config = dict(
    d_model=704,
    n_head=11,
    n_kv_head=11,
    vocab_size=20632,
    qk_norm=False,
    init='normal',
    init_std_up=0.0217,
    init_std_down=0.0,
    optimizer='muon',
    lr=0.00678,
    beta1=0.93,
    decay_fraction=0.321,
    decay_shape='linear',
    batch_tokens=131072,
    train_tokens=1272000000,
)
MLP neurons of a small language model. Each row is named by its layer, matrix (up: input weights; down: output weights) and neuron, and shows model dimensions 272-335. Each number is 128 + 24 x the weight over its row's rms, rounded and kept within 0 to 255.
After each neuron's rows, "fires on" lists the tokens most often at its 100 highest values on Wikipedia text that the model never trained on.

L5.up2499 [101 175 126 120 139  82 157 143 141 121 134 138 109 127 166 163 107  77 173  57  88 132 120 138 156 174 108 139 161 167 142  79 107 100 164 124 141 140 152 161 130 168 147 115 139  98 123 192  91 126 177 144 121  97 117 101 134 127 104 150 144  94 126 100]
L5.down2499 [119 162 160 130 128 157 104 152 137 103 144 135 151 168 134 135 151 143 138 136 123  91 106 110 114  77 100 119 101 134 107 104 135 123 161 149 127 158  95  97 143 159  91 132 139 131 107  78 143  90 107 132 158 144 135 148 134  92 127 144 156  93 172 155]
fires on: "H", "'", " home", " '", " Home"

L5.up2288 [117 122 110 150 178 114  91 131  92 160 148 132 160 142 132 117 101 118 152  94 123 154 134 131 146 142  96 163 149 109 130 161  68 152 167 128 126 121 145 114  77 149 138 122 107 121 159 152 122 102 104 146 158  89 128  86 116 148 153 106 138  91 132 145]
L5.down2288 [139 118 129 107 141 153 140 153 141 104 125  93  94 108 142 109 202 140  90 174 135 136 116  73 168 143 108 133 117 137 144  89 123 112 122 155 123 118 137 106  99 176 148 142 114 127 191 151 116 143  84 118  76  92 144 117 148 143 132 125 125 154 141 105]
fires on: " F", "0", " L", " U", " S", " part"

L5.up1495 [119 100 124  94 131 162 136 128 132  93 121 160 124  92 132 135 151 120 165  96 118 129 159 120 130 126 143 111  98 142 161 130  64 127 108 121 118 176 167 137 107 122 131  83 124 149 144 152 120 155 136 160 114 124 127 117 197 118 120 131 145 127 141 113]
L5.down1495 [115 149 120  98 119 109 148 121 117 147  95 140 160 118 122 113 133 111 147 110 149 177 139 138  85 138 134 105 158 117  99 102 112 113 165 127 103 139 126 146  87 141 122 135 118 155 130 150 176 132 157 137 162 119 133 102 117  86 185 127 165 145 104 158]
fires on: "D", " d", "d", " D", "ad"

L5.up2444 [170 149 141 109 115 115 124 144 131 145 135 120 124 114  96 147 110  92 126 138 135 164 127 121 107 130 124 119  88 106 169 123 109 176 153 107  82 142 190 130 144 158 141 137 116 100 141 170 187  98 103 125 120 172 139 156 111 110 152 146 137 116  71 135]
L5.down2444 [ 93 117 120 154 142  77 118 141 103 133 148 109 158 130 146 170 134 124 107  94 105 135 133 140 117 148 117 104  89  99  84 125 164 143 116 154 143 191 126 124 123 158 129 155 106 131 180 143 121 130 137 131 111 112 152 107 101 184 143 143 158 124 165 163]
fires on: " to", "^{", " only", " also", " ", "1"

L5.up1530 [ 86 121 108 108 158 128  92 106 168 171 113 122 130 125  73 126 106 159  98 116 124 127 132 143 122 143 115 135 114 107 142 123 106 157 144 105 108 117 103  71 106 110 106 108 125 119 133 127 160 182 142 127 119 149 131 117 124 118 109 107 126 148 138 104]
L5.down1530 [112 118 132  99 172 141 124 143 169 151 118 130 139 116 125 113 140 125 147  95 165  97 100 171  88 120 119 160  91  77 128 122 110 148 121 141 122 140 133 154 155 117 122 123 137 109 136 165 133 148 139 101 172 125 139 155 122 103 100 147  82 154 113 120]
fires on: " him", " it", " them"

L5.up1290 [154 157  96 125 162 174 130 127 156 169 188  99 103 155 143 143 103  93 129  74 140 135 138 145 124 117 127 140 138 123  97 137 156  89  90  97 156  85 145 128  82 141 126 115 110  90 114 146 146 115 188 116 112 101 151 144 144 144 136 149 109 122  87 115]
L5.down1290 [157 186 105 140 116 151 144 120 138 124  91 110 147 140 150 126 136 140 100 137 169 119 107 135 141 120 115 154  83 130 147 129 180 120 145 158 139 122  69 134 100 148 123 164 151  97 151 104 147 111 120 158  98 128 140 110 104 136 150 134 179  84 152 121]
fires on: " \"", "\"", " '"

L5.up1393 [106 153 117 117  94 144 131 106  85 146 139 131  60 143 158 120 125 115 130 100  92 160 134 138 116 159 110  69 132 171 147 115 116 112 161 139 116 100 136 140 130 127 111 121 147 125 135 124 135 102  63  97 123 118 112 157 113 113 126 142 139  77 134 149]
L5.down1393 [119 121 136 164 120 107  68 113 161 113 113 102 155 146 132 126 173 131 111 126 139 198 154 132 104 147  72  86 138 154  88 115 112 157 123 161 143 116 136 132 101 117  78 162 104 161 132 159 131 160 170 159 117 131 139 152 118 114 115  98 164 109 118 142]
fires on: " of", " all", "0"

L5.up651 [ 78 108 101 124 122 125 138  66 130 137 155 153 149 100 122 115 177 141 141 155 121 166  95  60 155 152 150 113 111 130 118 154 138 133  80 155 132 109 138  98 135 139 103 144 111 104 162 162  96 121 146 155 120 177 120 110 108  99 112 147 112 125 105 159]
L5.down651 [123 106 101 140  87 132  87 101  85 169 124 135 143 152 105 122 119 108 105 119 142 136 121 122 117 154 105 136 143  80 109  94 153 147  90 125 150  86 126 155 130 142 123 120 116 143  97 163 124 165  76 170 101 143 203 136 141 121 136 140 152 128 138 127]
fires on: " his", "'", "s", " H", " His"

L5.up1871 [152 111 110 144 117 149 112 165 162 162 121 117 127 151 119 106 164 143  96  96 149  98  95 137  84 121 141 147 136 151 116 129  89 139 143 151 119 137 147 129 138 128 158 136 114 115  80 124 115 124 125 133 102 140  99  98 160 158 118  68 123 141 159 124]
L5.down1871 [154 133 143 165 109 112 109 114 143 139 142 118 119 159 112 133 138 145 135 142 148 122  91 123 110 118 140 162  89 129  81 174 104 156 165 113 105 127 162 105 132 135 171 114 128 102  63 110 152 125 129 118 156 159 120 132 175  98 126 134 100 120 117 148]
fires on: "0", "6", " long", "1"

L5.up83 [ 91 121 167  96 118 131 154 103 113  96 129 105 156 156 148 153 139 141 132 101 132 142 120 128  85 171 131 158 133 136 125 145 118 121 142 128 118 137 142 109 119 169 174  82  99 118 123 153 137 138 151 141  82 132 103 148 143 127 102 128 132 110 144 135]
L5.down83 [135 128  96 153 124 150 162 137 111 101 116 117 132 130 141  89 126 101 136  99 118 148 130 168 171 137 125  95 148 116 100 153  79 158 103 140 115 127 138 126 135 133 118 142 129 225 147 120 115  96 117 135 114 133 133 156 132 127 128 112 139 113  98 135]
fires on: ",", " For", " Ass", " for"

L5.up940 [145  70 147 140 144 110 107 107 126 147 100 115 135 116 127 143 125 134 139 126 143 114 117 148 163 153 136 134 139 113 121 180 106  86 107 120 129 140  86 126  97 150 161 143 126  96 145  92 111 158 148 148 144 179 129 154 106 141 153 141 137 151 139 141]
L5.down940 [142 134 155 131 114 112 124 127 122 134 114 160 139 133 133 116 117 144 100 143 180 149 141 181 145 147 137 149 136 103 120 169  99 107 165 136 153  66 134  70 111 123  99 138 144 163 118 157 147 153  71 146 119 121 130 137 131 167 128  82 187 166 122 161]
fires on: " g", " G", "-", " New", " Black", " Common"

L5.up896 [127 100 130 173 183  79 163 120 117 100 113 158 126 154 131 101 147 149 114 119 157 127 136 124 138 116 118  76 124 108 145 154 128 112 121 148  82 142 121 131 127 122  92 118 125 158 148 132 103 136 155 147 140 129  89 121 138 149 138 100 107 122 136  84]
L5.down896 [105 121 137  84 165 158 107 152 123 107 104 140 139 155 116  99 127 136 123 143 124  95 101 104 170 125 137 133 129 129 172 134 108 101  83 109 124 152 119 129  98 139 129 115  94 126 108 136 155  97  96  91 123 147 149 153 116 148 136 159 115  97 113  96]
fires on: "9", "0", "F", " Gu"

L5.up519 [148 113 105 117 116 156 133 140 109 176 117  85 119 135 152 151 117 133  99 124 126 123 151 100 138 107 125 126 109  95 139 110 105 134  88 149 121 117 125 141 147 178 153 112 113 165 130 113 129  83 139 137 151 130 153 121 107 136 134  97 151 116 120  96]
L5.down519 [107 154 144 118 109 136 113 137 100 114 162 146 131 137 137 106 101 137 138 121 182  86 111 141 108 112 125  97 128  95 101 118 148  96 146 111 162 106 135  88 101 111 118 110 138 121 138 155 144  79 118 151  87  91 109 115 124 137 145 164  68 135 173 116]
fires on: " ", " |", "9"

L5.up2018 [117 120 126 105  98 149 135  93 103 132 163 103 147 142 119 154 141 128 113 104 109 152 145 114 122  84  95 156 134 133 162 108  93 117 112 139 106 157 124 130 100 141 107 132 118 136 151 117  93 142 160 118 136 117 127 173 128 187  99 132 134 111 157 137]
L5.down2018 [126 151 100 144 116 106 146 116 103  66  96 141 121 170 139 138 119  99 106 135 146 128 120 117 109 152 124 107 167 124 123  79  80 130 140  80 193 116 107 115 153 103 133 110 132 125 158 111  96 154 107 115  92 114 180 144 138  61 144 102  96 150 101 123]
fires on: "am", " a", " D", "an"

L5.up2006 [122 139 118 127 162 127 108  95 123 125 151 138  94 146 152 143  86 123 132  80 124 121 138 125 146 158  56 156 102 131  90 137 130 120 137 117 135 128 137 118 142 157 111 137 123 123 132  82 122 109 163 142 171 110 129 155 152 109 150 123 133 145 149 121]
L5.down2006 [146 137 122 133 170 123 133 132 121 119 115  91  98 140 139 143 111  96 133 132 112 104 106 116 106 111 120 129 114  93 107 163 138 100 117 113 116 151  90 134 135 129 111 134 172 134  78  96 104 123 186  64 144 120  98 102 121 116 108 151 117 126 157 127]
fires on: " made", " un", " make", " am", " making"

L5.up1740 [119 112 142 132 129 117 146 120 139 142 115 135 104 129 167 128 107 147 124 132 151 138 100 139 186 135 145 129 128 117 135  96 111 122 119 136 100 133 121  99 136 102 134 128 107 148 136 142 114 131 146 113  71 121 129  92 184 115 154 158 130 147 160 113]
L5.down1740 [120 113 111 129 125 119 123 131  90 175 114 178 114 131 138 127 114 109 114 138  88 120 112 133  97 144 158 159 154 154 169 118 121 150 144 134 130 142 156 127 143 132 104  88 159 169  92  75 125 143 160 116 118 144 131 132 157 119 127 123 120 121 119 105]
fires on: "1", "2", " as", " for", "th"

L5.up1646 [155 117 131 134 132  96 148 104  77 123 146 114 101 105  68 137 147 106 129 110 137 135 101 140 170 156 157 124 122 142 128 151 105 133 109 131 133 157 148 116 142 177 157  72 100 125 164 131 135 113 156 154 160 123 121 105 153 134 116 117 149 111 132 125]
L5.down1646 [153 128 119 118 102  68 118 145 100 105 109  76 152 113 131 130 122  83 144 113 164  86 108 108 125 131 140 186 103  60 111 165 124 109 154 141 177  99 149 143 123 113 160 134 114 157 136 131 143 119 129 131 124  65 159 162 165 112 127 120 166 139 137 168]
fires on: "1", " "

L5.up1141 [106 104 163 145 114 178  93  99  67 176 158 114 191 138 121 140 177 123 102 109 122 141  79 117 106 146 132 110 147 155  96  67 163 142 118 152 146 124 159 126 106 163 161 158 156 155 142 145 140 143 126 110 122 109 110 152  97 133  87 129 126 119 111 140]
L5.down1141 [167 162 154 129 128 110 117 123 142 145 110 151 122 133 160 135 135 118 179 107 134 145 144 112 102 135 162  97 150 113 105 109 148 108 101  80  57 120 157 147 101 103 113 124 102  99 135 100 111 136 104 170 117 122 103 139 119 132 130 153 115 117  77 120]
fires on: " (", "0", " of", "-"

L5.up2335 [ 95 129 123 118 147 113 127 121  96  67 155 166 133 108 108 109 167 155 138  87 109 133 116 117 169 149 120 143 128 102 124 109 106 152 145 122  52 149 152 100 104 141 141 101 156 154  87 161 139 129  86 104 103 118 136 100  97 117 113 123 152  84 105 128]
L5.down2335 [144 118 102 153 170  89 158 186  82  91 136 200  99 132 184 148  92 153 163 131  74 128 142 113 163 139  92 155  99  99 132 127 116  91 160 154  82 138 170 154 155 111 146 132 153 174 169 116 139 128 118  99 126 101  85 126 101 127 128 119 148  93 140 115]
fires on: " ", "0", "am", "om", " U"

L5.up2278 [146 140 120 110 145 103 130 113  96 128 120 124 124 137 134 119 145 106 137 146 102 157 121 128 133 147  85 127 117 111 131 132  89 145 138 131  78  89 133  98 132 139 138 115 102 118 157 209 136 103  75 100 120 139  99 109 115  89 166 133 122 107 125 133]
L5.down2278 [144 158 114 133 132 126 163 162 135 133 101 148  95 131 129 117 131 129 126  98  75 103 144 100 128 150 122 170 157 147 119 111 127 132  97 121  91 173 125 142 155 142 102 112 115 100 114  99 121 113 124 151 150  96 152 125 113 153 132 118 109 148 116 120]
fires on: ",", " v", " e"

L5.up2620 [123 141 103 182 113 142  64 170 107  61 132 144  78  72  73 149 134 103 140 121  99  77 117 131 144 123 146 154 147 144 123 160 112 162 167 133 146 133 103 148 129 139 155  85 134 109 140 116 139 160 137 133 163  88 158 140 106 125 125 129 119  76 124 141]
L5.down2620 [133 139 113 124 136 148 131 130 117 124 148  91 111 104 108 106 101 120 145 110 156 114  98 118  85 139 171 155 160 120 110 101 125 123 137 127  95 131  83 142  81 132 134 154 123  99 102 124 122 102 111 160 138 162 128 145 128 139 118  89 121 127 127 129]
fires on: "1", " one", "H", "0", "9"

L5.up1254 [127 126 151  73 115 110 104 140 141 142 125 106 138 105 150  88 150  92 142  91 175 110 152 132 119 129 125 155 143 151 139 105 110  92 144 159 153 124  97 126  61 165 170 128 102 153 145 108 107 125  89 128 125 170 116  99 122  88 134 109 108 129 105 102]
L5.down1254 [114 134 166 156 137 147  97 107 142 108 117 163 152  83 109 154 172 161 161 127  99 139 166 101 160 121 151 143 161 140 129 134 158 153 164 130  67 144 148 156 116 107 146 113  83 128 141 121 130 131 114  91 140 131  96 142 140 169 129  94 165 104 127 138]
fires on: " |", " to", "-"

L5.up1684 [134 129 142 101 185 169 154 126 104 139 132 100 167 165 111 184 152 115 149 110 120 146 121 114 141  96 139 137  99 162 113  96 150  78 150 164 153 107 127 171 104 202 148 167  79 130 132 149  82 117 145 122 130 122 128 152 163 100 103  39  92 144 150  82]
L5.down1684 [128 127  92  95 159 133 139 147 167 113 137 106 179 135  81 170 148 149 180 133 148 120 167 138 157 138 108 156 104 159 145 129 139 144 155 119 142 140 142 148 124 145 125 121 132 125 125  93 141 152 102 121 162 106 114 122 133  99  72 144 150 142 112 110]
fires on: " |", " ("

L5.up2149 [189  72 117 169 142 134  93 120 130 139 113 147 141  53 135 131 171 130 110 129 146 120  77 118 131 124 145 140 175  94 145 148  96 132 110  93 134 161 131 148 147 129 138 116 133 108 137 127 102 129 141 123 112 175 114 142 115 125 152 178 155 113 142 145]
L5.down2149 [131 109 117 113 103 134  95 109 118  73  94 109 121 137 142 126 163 125 127 122 110 122 110 136 127 105 140 162  98 123 149 120  92 113 187 100 118 106 100 106 120 149  95 113 147  89 120 122 157 152 108 149  83 131 141  94 107 126 129 113 135 116 107 117]
fires on: "'", "s"

L5.up846 [ 73 112 112 158 135 129 104 104 147 101 154 127 122 131 203 145 139 117 130  85 150 155 151 164 163 166 145 124 158 122  84 125 117 139  92 139  80 131 145 112 137 140  76 174 153 173 165 116 118  98 139 129 156  96 118 122 130 112 149 118 196 125 101 106]
L5.down846 [137 120 147 124 111 132 146 131 114 129 130 106 120  95 170 139 131 169 100 117 150 130 101 148 141 184 144 130 136 133  82 163 154 159 134 141 106 111 138 181 188 190 129 160 105 103 139 122 166 120 125 101 152 110 134 122 164 138 107  97 159 138  95 175]
fires on: " an", "'", "2", "3", "s"

L5.up132 [129 119 134 130 128 106 133 175 119 139 149 149 116 138  92 124 117 132 147 154 134  76 127 135 167 124 139 141  90 131 168 120 125 120 115 148 147  86 138  99  93  74 101  97 127 143 146 144 130 109 119 112 147 109  79  99 140 121 158 154  98 104 114  78]
L5.down132 [124 140 107  92 120  83 122 168 131 107 124 143 116 128 133 128 120 130 141 156 171  99 136 105 112  93 131 138 143 137 128 141 140  77 180  94 144 123 102  83 117 131 133 110 160 124 119 154 131 116 109 136 114  96 129 164 124 149 125 180 105 112 138 178]
fires on: " and", " as", " then", " for", " or", "."

L5.up1352 [143 144 149 146 109 124 107 139 134 109 121 123 121  96 160 120 120 128 158  71 191 113 153 143 144 133 110 129 145  91  46 106 124 136 161 117 126 107 125 161 102 160 137 100 118 126 120 133 149  91 148 120 127 181 100 112 115 124 121 116 152 143 147 137]
L5.down1352 [125 127 139 150 108 115 148 101  97 125 213  90 146 127 104 112 109 116 107 163 146 142 134 126 174  79  72 106 120 130 153 130 144 130 153 141 147 123 141 128 137 145  72 177 148  89 119 137 128  79 167 154 136 124 137 128 152 103 118  83 153 114 120 124]
fires on: " M", " Bh", " H", " br", " Y"

L5.up848 [119 130 141 140 118  91 182 121  88 127 133 163  94 130 128 156 126 156 171 117 147 123 140 135  98 142 184 145 101 110 125 145 160 128 111 122 127 112 166  86 112 120 128 136 148 148 121 127  59 139 104  99 161 140 144 154 107 149 126 145 109 150 142  94]
L5.down848 [151 128 131 125 126  98 148 107 126 105 144 155 154 123 170 139 142 105 121 130 125 104 116 123 141 128 144 138 117 144 121 124 111 148 135  55 160 137 111  94 171 111 110 165 138 153 136 160 111 136 102 142 145 128  97  95 137 140 126 132 138  90 129 126]
fires on: "-", " '"

L5.up1973 [ 94 111  79 153 108  95 138 110  65  68  99 142  74 110 110 111 152 138 139 124 135 114 156 101 113 184 114 128 146 110  97 144 156 144 147 106 123 170 141 137 129 128 114 134  95 156 141 173 139 128 147 142  91 161 102 135 109 122  86 137 166 110 126 121]
L5.down1973 [126 144 129 124 141 145 106 141 119 114 147 151 142 116 156 128 129 109 117 126 128 129 138 114 110 104 144 116  86 111 153 125 135 149 103 135  88 149 100 148 135 126 116 122 136 145 133 134 162 108 101  81 121 123  59 183 104 132  73 128 122 150 161  77]
fires on: " a", " al", " Al", "al", "A"

L5.up851 [137 125 133 134 121 124 124  93 113 135 106 151 127 145 140 138 101 118 152 135 154 144 127 144 101 112 108 126 158 133 122 100 137 114 151 180 100 133 110 128 136 132 118 134 165  81 101 121 168 124 108  96 117 106 110 140 135 138 107 138 106 101 127 121]
L5.down851 [116  95 104 138 108 107 177 133 155 126 108 108 143 112 164 147 128 133  99 122 138  80 128 121 109 109 115 143 133 161 131 102 102 114 127 138 128 108 129  78 139 116 144 133 142 144 102  97 124  97  98 138 100 128 126 143 146 138 142 136 107  97 118  91]
fires on: " a", " or", " to", "os", " by"

L5.up2189 [125 118 172  92 189 115 123 140 139 119 117 141 117 148 151 159  46 183 158 165 115 121 137 153 116 140 132 163 152 152 118 139 124 178 152 120  91 141 130 106 130 125 125 145  97 144 135 133 121 138 104 109  89 143 163 143 107 129 156 143 113 167  93 137]
L5.down2189 [106 138 123 146 111  74 150 128 121 154 122 147 120 101 115  94 138 151 119  93 113 116 157 182 140 105 107 159 140 182 122 135 153  88 136 123 121 119 142 166 142 131  88 149 104  74 122 159 145 165 121 117 102 136 119 134 122 121 143 119 110 114 147 136]
fires on: " that", " |", " work", " it", " performance", " called"

L5.up2105 [111 116 130 142 156  69 152 105  84 110  93 150 151 168 126 140 107 120 105 123 113 180 115 103 130 114 123  85 171  97 103  65 123 129  83 118 158  98 145 174 122 149 108 112 146 142 144 124 163 158 121 132 107 162 116 161 128  88 107 109  97 154 138 164]
L5.down2105 [143 124 138 110 135 137 157 108 143 111 115 160 113 125 118 150 143 169 130 134 172 139 146 137 142 127 125 115 126 151 153 171 111 121 159 127 114 106  98 143 126 145 140 107  93 146 117 145 132  99 156 145 161 132 132 111 116 108 162  98 151 106 125 108]
fires on: " A", " =", " Japanese", " died", " career"

L5.up2178 [159 154  97 130 126 120 154 133 100 104 138 167 157 154 114 111 137 141 164 111  94 101 155 112 157 120 149 144 132 110 158 112 115 119 129 124 155 111 152 121 128 111 129 125 158 127 167 182 116 141 136  98  95 103 129  99 111  78 117 130 122  91 125 138]
L5.down2178 [183 106 132 192 130 117 136 144 164  94 115 163 161 140 152 139 183 144 142 116 137 141 121 131 153 152 171 126 129  96 114 152 135 153  97 143 146 151 113 116 131 123 127 161 126 115 153 115 149 131 141 174 103 107 117 112 115  96 154 121 130 125  99 172]
fires on: " who", " which", " that", " also", ","

L5.up2040 [101 112 116 122  94 101 134 115 105 150 136 182 112 118 160 136 141 140 115  97 161 121 187 139 124  94 137 112 135 129 134 149 106 136 128  91 146 114 116 154  90 120 106  86 133  76 109 128 112  69 111  96  92 123 144 111  95 104 122 124  87  97 147 149]
L5.down2040 [ 81 136 126 175 140 145 152 122 137 147  75 121 107  82 147 119 165 134 112 136 123  99 131 133 116 155 135 141 128 177 149 113  74 161  79 168 119 128 132  86 155  98 128 147 125 155 133 130 131 133 156 134 113 139 157 103 108  82 120 107 112 112 127 156]
fires on: ",", " in", "H", " for", " from"

L5.up165 [151  93 184 141 109 142 139 116 143 143 142  82 124 133 156 114 133 149  93  87 122 109 167 104 127 119 143 105 141 176 145 135 128 141  81 113 156 107 146 111 130 120 139 106 117 125 132 110 135  82  85  92 149 117 121 128 123  84 130 129 105 174 116 156]
L5.down165 [139 186 159 117 130 102 104  97 122 126 106 104 116 121  61 126 138 173 133 100 125 157 121 139 105 116 146  93 187 141 107 142 128 144 128  93 167 103 117 138 188 138 118 152 143 119 143 120 139  97 103 146 169 100 157 182 154 155 107 126 147 159 111 122]
fires on: " T", "T", " t", " en", "t"

L5.up1040 [140  91 148 117 172 154  96 119 157 128 109 155 147 138 120 121 154 140 167 127 109 117 103 134 161 121 126 113  95 172 150 126 102  98 173 121  92 130 135 144 123 133 122 124 155  97 144 146 138  69  77 105 136 113 149 151 121 135 149 143  86 105  81  64]
L5.down1040 [123 144 108 141 155 122 134 167 138 129  90 103 154 157 152 123 112 110 141 156 131  87 100 128 145 116  98 140 159 134 147 110 157 105 132 155 131 116 106  89 123 120 129 109 116 164  70 112 154 143 117 141 172 122 119 142 121 129  99 139 115  96 102 133]
fires on: " New", " De", ":", " re", ","